Weights of a small GPT-style language model, trained from scratch on English Wikipedia: vocabulary 10092, 1182M tokens.
MLP neurons of a small language model. Each row is named by its layer, matrix (down: output weights) and neuron, and shows model dimensions 128-255. Each number is 200 + 20 x the weight over its row's rms, rounded and kept within 0 to 999.
After each neuron's rows, "fires before" lists the tokens most often just after its 100 highest values on Wikipedia text that the model never trained on.

L10.down624,212,224,218,195,195,166,206,216,189,217,203,193,240,193,169,200,202,199,200,277,211,201,190,164,228,203,215,196,216,155,218,209,202,181,190,200,203,196,199,185,192,173,197,168,176,180,193,181,234,183,211,164,214,202,219,215,177,173,196,166,207,215,219,195,166,219,206,184,186,216,207,169,240,174,242,188,210,192,180,196,220,225,203,196,188,164,231,195,188,159,229,170,222,218,195,179,209,215,240,191,194,202,169,194,199,171,201,199,233,196,204,176,165,206,201,196,214,159,208,218,187,220,211,223,187,209,204,183
fires before: ".", ","

L10.down30,173,210,199,196,182,193,200,158,198,242,195,220,220,193,217,205,177,219,220,186,204,204,216,201,215,201,197,205,182,196,194,191,191,189,223,176,217,238,214,186,223,195,179,220,176,195,184,176,183,225,198,205,194,201,203,213,178,189,165,192,217,203,223,197,167,222,211,224,231,162,199,216,204,220,225,178,196,219,210,222,191,174,204,216,213,176,242,183,221,239,226,183,187,235,189,210,201,205,191,177,195,184,230,202,209,188,209,134,139,191,169,206,206,208,224,210,215,189,221,197,245,217,236,231,193,204,207,191
fires before: ":"

L10.down1289,167,204,216,193,183,187,214,175,194,195,190,200,210,208,168,197,203,224,176,197,211,229,217,254,214,216,203,218,192,196,145,176,179,207,203,231,169,221,203,210,193,197,190,168,213,224,164,214,171,215,166,217,185,189,244,176,169,207,194,215,219,218,169,185,188,240,217,187,193,203,145,180,216,167,180,214,158,229,192,230,194,198,213,203,181,185,200,166,236,212,174,223,203,192,202,219,173,230,176,214,155,188,210,209,191,205,194,184,174,231,195,192,183,236,181,214,210,202,219,187,212,181,243,177,180,150,189,214
fires before: "0", "1", "2", "3"

L10.down2282,217,144,208,205,182,223,164,210,228,233,191,201,223,221,190,214,204,184,200,171,193,228,181,191,196,196,201,197,197,228,199,197,197,224,218,201,231,199,242,246,210,216,206,180,202,227,232,190,174,171,173,206,200,214,194,233,213,164,177,208,147,181,194,211,202,189,194,197,235,204,198,206,212,194,210,203,214,203,228,196,190,194,224,227,196,215,201,171,231,187,199,172,197,199,204,199,195,212,176,226,194,216,194,208,203,170,209,195,214,173,223,218,260,193,191,196,204,204,185,178,182,234,167,195,220,191,203,162
fires before: "7", "6", "5", "4"

L10.down1261,199,243,214,195,232,184,201,201,197,198,192,198,238,193,228,180,179,153,201,204,206,198,200,213,187,197,191,182,199,204,185,180,212,193,167,229,222,170,201,216,202,195,172,178,191,196,202,200,210,209,201,197,202,198,215,182,180,176,212,207,192,182,181,217,232,205,200,209,214,203,215,211,238,231,212,202,227,167,198,157,220,193,188,197,192,201,211,153,189,194,208,234,170,179,211,155,165,223,202,206,154,194,230,197,176,210,233,210,148,190,220,234,155,185,205,214,185,188,219,173,162,211,200,194,169,168,193,228
fires before: "0", "2", "1", "3"

L10.down2371,162,203,184,173,190,205,227,221,218,225,217,199,197,201,225,197,179,202,177,197,174,218,180,196,178,211,200,230,202,179,215,185,201,212,180,196,204,185,162,187,209,179,223,198,169,220,218,245,170,176,181,191,203,219,253,214,175,224,224,227,203,213,214,217,202,190,195,219,194,174,184,167,251,189,245,205,215,183,188,185,206,210,204,171,228,141,227,192,194,216,211,166,176,193,193,210,241,208,234,191,212,200,177,225,162,230,189,186,169,158,176,162,218,177,169,211,191,203,206,187,214,218,239,249,175,222,214,217
fires before: "9"

L10.down556,197,181,201,192,205,213,201,242,207,213,185,212,196,187,191,226,155,217,179,187,198,193,192,200,202,234,193,210,206,220,169,197,197,199,188,202,198,206,188,201,211,214,174,217,216,167,238,219,211,233,198,206,190,182,213,189,185,177,185,216,219,189,202,176,193,196,188,157,187,175,187,216,196,167,207,161,200,185,216,237,172,181,230,208,187,180,205,215,188,206,147,224,237,193,197,203,239,197,194,232,183,200,184,221,192,183,188,233,159,191,199,205,182,171,217,205,134,184,207,202,193,162,227,189,199,244,216,172
fires before: ";", " |"

L10.down1918,186,212,174,170,202,242,205,176,172,212,216,205,184,201,162,199,184,207,228,188,249,213,207,192,197,208,197,210,202,205,193,224,175,169,185,188,187,201,200,202,202,208,180,210,195,179,203,200,220,185,216,218,208,213,222,215,190,202,188,200,188,244,214,208,188,185,203,200,226,193,229,205,195,215,212,202,208,195,224,183,205,211,207,213,231,182,226,218,215,204,182,219,178,184,218,176,211,194,197,194,213,162,202,195,239,194,184,190,160,200,208,175,208,212,226,214,231,153,203,196,209,231,180,187,176,230,195,201
fires before: " |", " |\n"

L10.down1628,196,190,205,192,200,204,233,200,191,165,199,226,171,138,180,190,194,215,214,192,206,190,194,204,217,227,219,176,229,196,199,212,184,206,207,166,212,214,221,202,227,199,205,225,176,194,209,205,207,245,174,187,190,190,198,195,179,205,216,203,195,209,194,201,186,212,171,177,212,184,207,210,182,214,210,213,204,194,188,188,174,200,163,199,200,204,174,207,216,212,207,209,208,203,203,208,185,208,205,196,198,208,198,196,171,169,152,204,182,175,189,197,192,166,201,199,223,192,235,182,187,170,188,191,189,177,226,168
fires before: "8", "9"

L10.down1242,195,202,221,239,192,218,174,207,224,219,174,185,205,222,192,215,199,208,199,209,210,244,201,181,196,184,223,192,212,229,233,193,178,180,189,196,209,160,193,212,178,201,186,217,243,198,188,214,254,210,210,190,186,209,212,196,195,168,220,189,153,181,147,168,226,172,207,185,191,202,204,209,202,206,199,216,187,224,234,218,173,166,233,201,201,185,217,192,201,198,212,189,199,221,203,197,205,195,229,186,215,204,214,187,209,200,228,178,213,227,203,204,228,227,220,202,178,209,196,212,208,219,226,231,179,185,193,212
fires before: "7", "8"

L10.down2413,187,166,237,186,205,200,192,156,183,180,180,215,248,196,203,145,191,214,178,211,230,186,178,197,204,216,208,167,211,187,180,203,188,177,179,191,208,179,201,206,211,179,211,213,175,182,166,197,198,229,219,232,205,200,199,220,163,206,214,191,211,202,177,194,207,205,209,182,211,228,184,172,196,214,202,212,199,173,199,217,174,211,223,163,198,199,216,217,186,190,217,178,201,203,191,211,216,221,225,203,235,248,191,219,198,229,223,182,191,202,195,190,211,191,196,184,169,182,216,170,174,181,197,196,206,168,233,205
fires before: " ", " /", " by", " in", "5"

L10.down1429,204,186,207,170,200,189,191,151,233,236,193,229,206,212,194,179,210,225,243,207,205,229,209,188,208,172,210,246,217,195,208,223,226,239,220,219,181,160,204,207,197,218,217,221,220,204,214,184,223,207,175,223,171,214,171,212,238,198,234,235,180,180,209,187,207,210,203,190,174,226,199,222,208,208,224,217,218,197,183,212,180,213,208,199,192,149,223,229,211,210,222,177,197,202,166,191,227,253,211,205,198,216,182,189,189,214,245,210,233,205,163,221,229,183,226,188,154,174,215,210,202,204,207,261,204,209,193,205
fires before: "0", "1", "2", "5", "4"

L10.down201,195,201,213,207,180,159,204,201,165,192,222,171,198,185,223,197,184,208,216,186,171,204,193,202,195,218,214,198,175,225,180,213,222,199,231,215,157,208,191,197,211,207,190,166,155,183,200,190,180,217,200,199,204,204,166,208,140,196,180,233,201,195,215,220,201,183,210,244,196,192,181,220,200,217,211,214,167,191,171,205,212,216,206,195,184,170,215,202,235,194,220,215,186,198,205,223,200,197,171,195,183,253,172,220,201,191,212,219,180,161,182,194,226,193,199,143,234,190,193,187,211,212,192,210,228,214,195,186
fires before: "2", "ich"

L10.down1092,211,196,224,194,208,187,175,199,212,239,180,225,180,183,230,189,206,197,194,167,193,197,209,187,219,190,211,199,180,192,172,178,222,183,191,173,220,203,204,218,191,197,221,210,187,196,186,241,202,173,176,205,204,189,177,197,202,180,176,217,163,203,200,212,177,218,205,211,174,187,200,168,207,204,193,192,158,211,174,249,194,170,182,238,205,218,246,205,185,202,196,217,203,217,189,216,181,185,206,187,170,165,212,169,172,201,178,208,164,221,219,202,192,210,177,209,221,190,207,224,198,206,198,213,183,186,185,200
fires before: "0", "1", "2", "3"

L10.down585,215,210,185,206,235,197,223,165,210,235,189,221,207,215,236,187,197,159,200,190,192,209,199,203,196,194,210,162,193,192,191,218,169,167,216,206,174,187,199,196,174,164,230,195,210,196,194,185,199,177,226,252,201,198,177,231,213,158,182,194,222,173,209,215,211,217,188,177,182,190,209,183,184,226,195,184,197,189,200,168,209,181,215,180,206,178,201,227,200,197,207,209,188,200,240,169,221,216,201,222,200,162,212,200,218,192,179,191,222,193,201,213,209,193,163,197,219,208,217,225,188,176,227,208,198,206,200,199
fires before: "1", "9", "7", "6", "5"

L10.down729,255,177,195,215,197,226,202,202,203,204,179,182,200,226,212,202,185,187,187,221,163,191,215,173,177,183,215,187,208,184,228,226,179,190,214,237,172,183,187,190,212,188,203,207,198,201,215,206,223,206,212,217,163,194,245,244,199,222,196,197,229,191,221,218,209,178,202,173,185,188,203,195,206,218,197,179,214,195,188,141,210,212,212,219,186,220,190,176,212,215,192,183,208,199,159,210,203,221,193,223,228,221,190,220,205,187,178,215,145,206,174,195,208,207,225,228,147,221,194,185,207,200,195,170,202,198,212,186
fires before: "9", "8"

L10.down1626,214,214,214,182,183,179,200,215,201,244,195,194,246,178,212,188,198,203,171,256,225,178,210,203,184,204,197,171,231,185,217,163,206,170,180,237,195,213,186,205,188,194,197,189,217,189,161,198,198,215,196,222,212,188,250,189,231,193,195,206,189,188,211,223,207,210,187,192,183,168,210,200,199,188,224,207,191,226,194,205,197,189,186,190,161,199,211,219,211,187,189,224,221,173,175,186,203,188,222,198,206,196,186,229,170,179,213,199,195,184,201,209,220,226,188,192,206,247,230,217,215,229,209,184,201,170,201,209
fires before: ",", "\"", ")", " in", " and"

L10.down2168,177,210,238,205,205,172,234,183,169,195,212,241,199,182,194,161,208,214,189,178,193,235,176,192,207,196,202,202,168,191,151,211,212,201,189,193,223,203,212,191,198,215,204,217,197,209,183,206,189,190,158,192,190,173,186,174,196,200,214,202,185,191,196,203,162,234,202,187,196,213,226,192,207,206,196,236,215,195,193,267,214,170,215,191,206,180,213,195,218,181,196,213,215,217,224,185,173,218,186,179,167,176,204,218,198,222,208,192,170,171,222,221,184,191,175,202,184,234,197,200,207,226,219,193,213,191,196,240
fires before: "1", "0", "2", "3"

L10.down2206,175,205,198,184,192,207,161,199,225,241,233,211,223,183,199,191,197,198,174,186,182,206,159,206,209,181,218,191,261,169,148,217,199,192,223,189,216,230,209,202,155,198,200,174,221,171,183,182,178,194,214,182,213,188,220,183,200,210,197,188,208,231,220,181,171,228,202,219,177,195,215,230,217,189,210,199,175,198,198,203,193,189,189,196,196,210,204,172,198,194,184,200,184,162,188,219,210,193,154,227,203,149,200,215,223,197,198,183,194,226,227,230,201,190,169,197,246,231,180,225,209,222,201,198,184,214,205,207
fires before: "5", "4", "6", "o"

L10.down1297,179,207,208,218,169,219,204,179,169,214,193,227,190,193,205,224,197,202,202,195,197,196,210,168,203,203,208,224,203,180,222,187,227,194,204,174,182,189,192,205,239,178,224,208,158,201,199,204,184,225,196,195,197,195,195,199,174,191,160,193,226,183,222,187,173,242,212,199,173,211,203,150,172,175,232,219,198,211,174,186,202,221,190,228,211,182,169,228,180,216,205,176,175,159,191,159,164,193,215,173,198,161,193,184,186,209,184,155,139,181,171,204,212,202,222,168,295,191,198,183,202,201,205,201,178,199,181,201
fires before: "3", "2", "1", " was", "4", "0"

L10.down2340,194,196,154,225,205,212,180,152,207,201,212,199,195,205,194,202,211,187,177,131,230,225,157,215,224,214,201,174,158,195,210,211,175,199,227,174,196,163,207,231,200,168,187,195,213,204,210,218,237,216,221,207,184,188,199,244,224,168,191,204,175,209,191,186,219,252,185,197,190,177,195,195,187,214,166,207,187,232,184,234,233,185,181,172,166,184,216,203,195,188,168,188,184,214,136,187,196,222,195,225,178,189,190,169,198,197,192,181,123,192,214,202,163,200,174,210,222,172,190,192,218,197,218,211,196,217,206,244
fires before: "1", "2", "0", "3", "4"

L10.down307,208,220,209,231,200,184,201,222,211,208,176,180,211,196,163,216,207,200,178,144,210,166,199,182,201,219,202,214,226,199,211,212,224,199,199,198,211,184,212,210,209,174,205,217,206,172,215,189,237,184,194,230,219,192,199,192,175,152,224,178,169,185,193,195,207,207,197,207,186,225,194,175,165,209,194,157,190,199,197,177,195,220,191,198,170,207,223,193,204,194,195,205,207,196,229,228,164,195,181,189,179,194,161,184,173,205,194,218,125,194,189,216,155,204,185,206,196,205,194,183,194,208,217,180,202,196,200,193
fires before: "8", "7"

L10.down697,171,222,203,193,194,212,224,224,196,201,194,161,184,177,194,187,193,184,200,205,218,173,214,179,226,199,222,175,204,229,200,167,197,190,223,205,178,210,186,210,189,198,205,175,242,204,206,179,216,196,193,197,197,187,180,232,214,203,196,191,197,145,215,216,192,183,199,159,206,191,176,194,186,199,237,216,199,159,192,196,211,195,205,243,204,212,206,174,197,187,183,218,222,180,194,196,174,205,200,210,191,187,226,211,181,194,189,164,135,188,223,164,199,200,180,217,258,202,230,237,173,168,169,189,202,219,185,198
fires before: "4", "3", "5", "6", "7", "1"

L10.down1367,230,235,171,177,222,174,189,168,188,181,243,224,195,214,225,210,188,229,191,200,203,186,203,153,204,187,203,157,185,193,218,208,211,175,220,179,181,190,269,221,207,199,214,200,175,166,212,204,224,222,200,246,219,173,170,153,213,200,195,187,207,184,209,190,243,225,193,191,194,239,207,182,213,193,221,223,210,174,224,214,212,189,211,196,188,209,179,212,225,225,203,209,209,183,213,202,182,193,162,206,180,213,202,165,226,160,196,190,178,189,187,202,214,184,192,171,193,217,215,165,182,213,204,169,219,186,172,149
fires before: "2", "1", "3"

L10.down231,193,162,206,198,203,199,198,184,210,203,200,188,219,194,224,188,234,192,238,210,178,215,207,217,189,224,219,160,186,211,231,248,237,205,227,197,183,202,194,185,199,204,240,206,175,225,191,197,183,177,171,205,214,235,165,194,223,156,196,249,178,191,205,208,248,208,194,185,180,214,221,206,197,193,186,218,181,203,198,218,204,182,200,203,202,231,187,222,195,186,230,222,204,219,178,226,180,178,200,227,197,192,175,214,180,177,201,165,204,171,180,176,216,192,196,192,233,184,186,212,169,168,189,197,201,233,185,179
fires before: "7", " Pier", "ester", "en"

L10.down4,192,190,210,211,199,227,167,188,197,173,184,193,175,219,200,186,207,207,184,191,241,214,215,178,216,206,195,202,234,166,214,142,157,175,206,224,202,207,223,217,227,214,167,183,211,172,196,205,214,242,176,189,221,180,214,180,183,215,222,207,223,202,197,168,226,199,194,198,185,189,178,189,192,170,226,214,210,212,198,197,218,184,191,200,170,201,210,191,230,161,210,217,179,198,208,207,207,231,171,219,217,157,180,216,205,211,177,194,183,212,234,206,179,187,204,207,223,187,212,164,208,197,198,202,199,193,202,204
fires before: "0", "s", " Republican", "%"

L10.down194,218,236,173,192,212,222,189,193,219,209,198,192,231,209,162,238,195,185,226,250,204,176,210,214,194,209,206,179,190,197,247,214,221,207,182,216,205,206,215,216,198,196,214,206,205,257,182,170,204,197,199,221,216,240,195,192,175,170,195,198,211,204,203,212,197,185,191,178,242,204,185,167,213,194,211,190,225,200,215,218,200,221,193,218,234,206,207,189,175,220,202,164,214,183,142,192,202,219,203,150,190,184,198,225,216,196,199,178,187,184,149,211,179,230,198,243,262,213,193,173,208,190,145,197,188,182,193,202
fires before: ".", " of", " by", " for", ",", " to"

L10.down2230,170,173,212,221,215,195,214,221,208,215,217,180,256,153,207,193,222,196,239,183,197,193,201,196,226,172,199,187,193,193,197,205,206,184,164,248,212,209,186,186,192,239,194,167,224,191,225,203,180,170,188,169,191,176,219,207,205,253,163,214,178,225,196,206,226,181,204,193,199,174,221,205,208,190,208,209,191,191,185,241,183,205,192,204,209,238,196,177,176,217,184,239,186,184,209,215,177,186,230,208,191,200,187,207,182,208,222,236,214,199,204,199,198,221,191,174,229,205,204,183,207,172,174,206,201,192,191,186
fires before: "4", "5", "p", "3"

L10.down564,160,191,220,210,213,216,192,233,183,186,210,169,223,195,189,205,205,190,191,178,167,235,215,198,191,209,212,214,185,227,251,223,243,177,180,220,174,186,218,200,207,208,215,191,195,199,212,197,209,226,185,178,199,204,172,193,188,180,188,185,206,192,212,209,214,198,223,188,164,203,236,208,176,174,175,170,178,253,217,208,229,188,224,240,189,193,220,214,206,205,227,185,209,228,230,204,204,248,197,173,226,200,199,204,188,209,185,220,195,216,201,221,209,189,242,161,227,175,231,200,192,216,190,198,214,196,191,188
fires before: "7", "8", "9"

L10.down1883,183,195,211,195,221,163,181,189,212,219,229,213,225,198,178,211,199,229,239,190,188,237,181,201,198,193,214,189,159,210,224,155,230,207,185,182,223,154,188,201,194,209,191,194,172,216,197,198,212,192,188,212,183,220,195,219,234,223,225,199,208,208,200,207,269,229,172,207,215,209,181,207,197,193,188,199,235,205,241,176,205,172,215,228,192,197,237,201,173,203,213,250,208,163,193,214,195,143,216,207,190,178,179,168,194,195,228,219,189,169,171,184,174,190,169,200,216,199,168,178,196,193,177,197,192,189,178,192
fires before: " M", "6", "7", "M"

L10.down1058,216,213,205,224,240,183,221,197,198,206,189,203,196,190,211,147,194,235,215,212,227,223,209,184,182,210,212,234,203,171,213,179,188,215,157,198,238,186,179,188,229,214,177,213,193,225,157,201,225,174,164,211,215,194,216,197,199,163,213,190,242,215,236,199,195,191,170,187,171,223,236,215,179,226,213,193,195,177,198,177,207,199,212,220,209,161,212,160,195,192,213,199,191,187,192,219,186,186,201,195,186,174,175,220,246,177,207,190,143,195,219,187,196,205,176,185,220,185,178,192,202,187,199,232,182,187,201,190
fires before: "1", "2", "4", " -"

L10.down1680,185,160,225,185,244,191,226,205,218,167,182,195,209,210,169,202,187,214,224,235,226,188,221,194,202,239,191,195,196,195,212,243,231,176,173,206,187,184,215,175,191,217,185,212,229,187,215,197,208,228,202,196,176,196,234,167,154,221,178,193,225,217,212,194,215,204,177,206,223,221,188,219,199,202,227,207,240,190,208,199,205,200,189,202,181,187,218,218,204,180,190,228,176,180,182,196,204,179,198,210,224,199,166,201,204,224,165,203,121,216,242,200,203,161,202,172,139,155,244,209,191,201,234,173,212,211,225,152
fires before: " |", ","

L10.down2145,216,181,169,184,220,209,185,183,205,219,217,186,201,192,193,215,183,206,199,169,167,200,178,201,219,198,201,218,212,201,222,177,191,194,176,205,221,201,206,205,221,191,206,244,202,207,200,205,211,210,167,216,183,148,233,203,225,226,198,168,203,198,191,218,200,182,215,225,171,189,210,219,193,214,189,237,215,174,209,206,212,190,198,216,191,216,202,207,189,244,202,161,206,199,198,192,199,215,206,213,173,224,206,223,241,178,207,155,171,159,243,194,195,216,232,223,228,176,159,182,185,227,234,212,213,190,199,232
fires before: "0", "9", ":"

L10.down2336,213,231,201,196,207,191,200,204,188,218,193,187,185,211,207,220,197,214,245,255,171,177,182,190,224,195,192,180,205,205,227,218,176,207,212,197,174,217,193,198,198,191,199,184,198,204,198,173,196,178,164,192,181,181,200,186,180,199,179,195,191,171,214,189,207,177,186,189,151,214,178,199,182,207,144,241,211,214,192,212,210,213,223,218,200,211,236,221,186,155,195,217,241,179,180,199,211,155,193,208,236,163,208,211,219,204,210,197,161,227,240,194,196,200,190,203,176,202,193,179,217,200,251,183,211,238,188,186
fires before: " ", "0", "a", " Ros", "ón"

L10.down1537,247,233,197,199,189,201,181,220,197,175,223,190,180,236,216,185,181,187,168,221,206,202,208,200,180,191,211,233,184,195,221,198,264,226,209,204,207,215,152,197,174,233,191,222,214,175,213,200,216,200,191,194,178,199,153,194,210,193,225,184,203,171,207,200,218,169,223,182,191,208,178,219,186,207,161,233,171,181,217,223,179,178,195,176,183,173,230,220,211,230,210,213,209,159,200,225,170,209,200,198,242,232,153,219,185,190,228,241,212,225,205,205,214,225,207,171,215,196,191,213,183,193,192,164,181,202,213,192
fires before: "8", "era"

L10.down1476,221,189,261,224,217,218,189,245,219,193,210,191,186,182,183,214,236,192,194,178,213,183,207,166,208,199,213,211,234,234,225,215,250,210,196,197,155,186,232,217,195,180,211,217,177,232,216,176,260,184,185,181,172,239,198,175,233,200,226,177,195,203,222,213,222,211,163,181,217,241,202,181,188,236,169,191,201,221,221,165,174,198,199,169,201,199,186,202,195,216,190,199,213,217,181,169,210,224,202,182,213,186,182,166,194,173,203,196,174,225,199,200,204,191,206,226,221,252,150,198,217,233,187,205,200,182,197,166
fires before: "8", "7", " a", " the"

L10.down2277,184,197,199,234,192,166,162,220,207,213,173,174,221,216,187,187,210,188,213,180,202,211,200,222,208,204,171,213,188,222,207,164,157,212,205,214,230,157,186,199,185,232,222,180,216,202,200,155,214,175,209,214,216,169,202,205,173,189,220,210,211,214,227,215,204,202,190,217,186,195,219,187,181,225,215,168,197,197,210,212,193,204,191,181,210,221,203,221,193,210,195,179,192,201,169,209,209,213,238,208,254,171,179,206,177,205,162,176,199,232,202,192,163,213,211,198,184,226,222,175,171,215,228,190,169,222,225,213
fires before: " ", " of", " $"

L10.down2321,240,205,222,199,206,226,198,179,199,231,206,182,198,208,205,208,192,202,173,188,165,185,173,171,208,209,211,211,231,189,217,191,185,213,158,185,205,200,201,184,173,233,200,201,210,181,164,194,183,219,219,188,197,220,175,181,214,202,202,217,203,249,210,236,238,185,193,202,161,210,216,224,197,215,204,175,206,199,236,187,197,208,168,209,187,196,201,214,224,208,180,231,203,208,245,199,226,180,175,197,204,163,180,181,248,226,167,204,192,186,159,216,194,185,170,184,135,192,195,184,205,172,187,183,211,208,206,176
fires before: "|"

L10.down591,225,210,189,192,192,217,192,230,212,205,207,195,210,198,197,194,186,219,226,180,213,211,204,184,189,255,171,186,194,190,185,215,171,198,226,194,209,179,203,208,195,225,171,210,214,185,197,235,232,208,215,218,198,173,203,177,201,206,203,206,204,199,165,192,231,177,221,212,234,205,203,203,147,219,188,218,213,217,203,173,190,229,201,165,209,193,192,206,203,221,216,204,163,173,223,201,175,180,210,190,221,171,218,160,195,195,192,171,175,204,195,206,209,178,211,162,242,212,157,192,177,184,210,195,217,226,219,187
fires before: " ", "6", "7", " of", ":"

L10.down1070,205,201,182,246,190,215,207,180,194,202,206,178,222,177,206,191,200,209,200,181,197,202,192,203,219,171,204,186,190,167,195,206,221,179,183,209,196,215,210,222,176,218,207,238,176,231,162,175,204,211,183,154,206,206,195,179,213,195,173,197,229,252,190,176,173,198,209,186,182,168,181,212,201,172,226,196,183,220,187,221,191,174,205,201,203,205,160,166,208,232,201,200,206,220,218,192,206,225,179,198,221,121,209,200,223,181,183,199,198,231,238,199,218,183,193,205,224,185,200,188,200,174,198,160,183,217,171,190
fires before: "0"

L10.down395,173,174,207,205,234,235,247,200,174,239,237,196,190,193,213,198,172,221,237,224,162,205,198,179,203,176,197,177,196,200,170,167,158,218,229,183,194,213,179,200,244,165,186,162,167,194,185,199,202,214,233,231,199,168,162,191,215,209,192,201,196,196,242,188,168,227,193,194,179,173,196,198,170,211,225,192,194,196,194,177,198,229,243,220,208,190,163,209,194,220,223,181,193,205,203,192,200,187,189,207,204,214,205,208,212,214,217,176,206,171,188,222,195,184,183,180,209,197,192,224,180,185,179,181,184,228,175,218
fires before: "9", "via"

L10.down2550,204,218,159,152,225,180,185,207,231,209,157,186,204,221,225,201,185,257,177,191,186,234,232,188,200,238,200,196,215,174,228,189,239,207,186,187,194,227,177,198,205,195,216,193,205,196,206,211,211,189,190,198,238,195,213,172,227,191,190,231,176,187,191,175,206,216,202,187,198,173,204,183,189,222,174,219,201,205,190,158,193,228,220,176,209,184,195,203,195,207,215,153,223,174,174,220,230,231,207,180,179,221,203,189,208,201,176,205,230,202,198,190,195,215,191,214,199,215,152,172,204,234,199,191,197,210,207,213
fires before: " "

L10.down1676,187,220,186,175,174,232,235,232,164,200,198,188,238,224,200,186,195,214,207,187,184,208,187,192,221,245,208,232,182,193,200,188,208,187,217,158,217,216,218,203,213,192,255,203,241,215,213,212,226,171,205,191,198,196,226,226,211,149,198,180,219,244,202,195,215,170,197,170,219,221,192,207,184,202,193,169,193,223,198,185,183,198,184,209,216,203,235,219,180,244,213,225,206,213,183,212,187,201,197,198,218,214,190,224,189,181,219,191,171,216,190,192,201,238,188,234,216,192,206,201,168,211,184,200,197,232,220,176
fires before: "7", "8", "6"

L10.down1666,206,243,204,215,204,213,179,184,189,251,205,211,183,217,196,223,178,171,201,179,208,213,239,219,215,195,219,205,193,170,167,194,215,191,214,187,201,196,191,202,211,189,198,218,209,171,208,213,164,166,195,205,226,228,210,203,164,208,207,197,209,182,162,172,197,246,216,237,211,181,209,168,180,176,213,221,206,199,177,217,181,184,193,220,207,212,208,190,222,179,204,202,211,215,164,180,208,200,200,240,160,167,182,178,229,185,198,200,141,197,205,210,189,186,198,210,191,214,226,196,203,189,204,235,190,202,225,200
fires before: "1", "0", "ong", "2", "4"

L10.down1595,179,193,234,216,230,224,211,213,190,208,224,196,210,178,212,212,212,207,193,193,194,218,180,211,178,209,210,163,190,182,212,211,191,231,178,185,208,195,196,232,230,209,200,188,210,215,194,177,222,223,177,224,180,196,177,188,207,213,250,200,209,245,185,206,177,222,182,192,213,182,213,178,180,194,181,242,194,174,195,206,218,209,189,159,211,178,166,204,207,210,205,188,170,192,181,222,211,169,197,220,175,221,194,212,185,197,231,194,173,200,217,183,181,214,180,200,205,178,181,213,220,195,192,199,191,207,214,168
fires before: "|", " in", " by", " on", " as", "."

L10.down659,194,194,215,210,216,213,188,233,259,224,241,215,213,216,210,215,197,208,194,166,212,208,186,204,231,200,217,222,178,204,196,185,187,216,181,162,185,165,192,224,205,204,251,225,209,201,163,183,198,196,188,219,194,181,176,211,149,188,198,203,190,192,173,182,203,218,186,190,214,171,225,199,202,211,225,178,201,218,211,174,193,215,197,201,183,186,177,217,205,198,221,196,169,185,220,202,178,168,169,230,222,224,179,198,195,210,173,178,192,223,184,193,194,209,173,175,204,199,192,177,173,191,213,199,216,221,184,178
fires before: " ", " the"

L10.down1745,152,179,228,222,231,186,203,190,206,174,215,229,223,193,176,189,189,236,186,212,212,226,210,215,206,208,207,195,179,179,207,176,201,162,193,199,186,216,211,197,211,187,214,181,187,205,209,198,195,176,188,222,218,208,190,229,196,192,165,213,221,190,198,200,193,250,191,184,218,203,213,199,161,233,209,213,194,198,237,203,212,192,188,225,199,192,238,192,212,208,214,228,222,199,222,193,187,174,212,190,184,213,217,189,201,182,193,182,139,214,201,169,203,220,188,239,246,174,213,176,212,173,151,217,217,216,182,171
fires before: " by", " |", ":"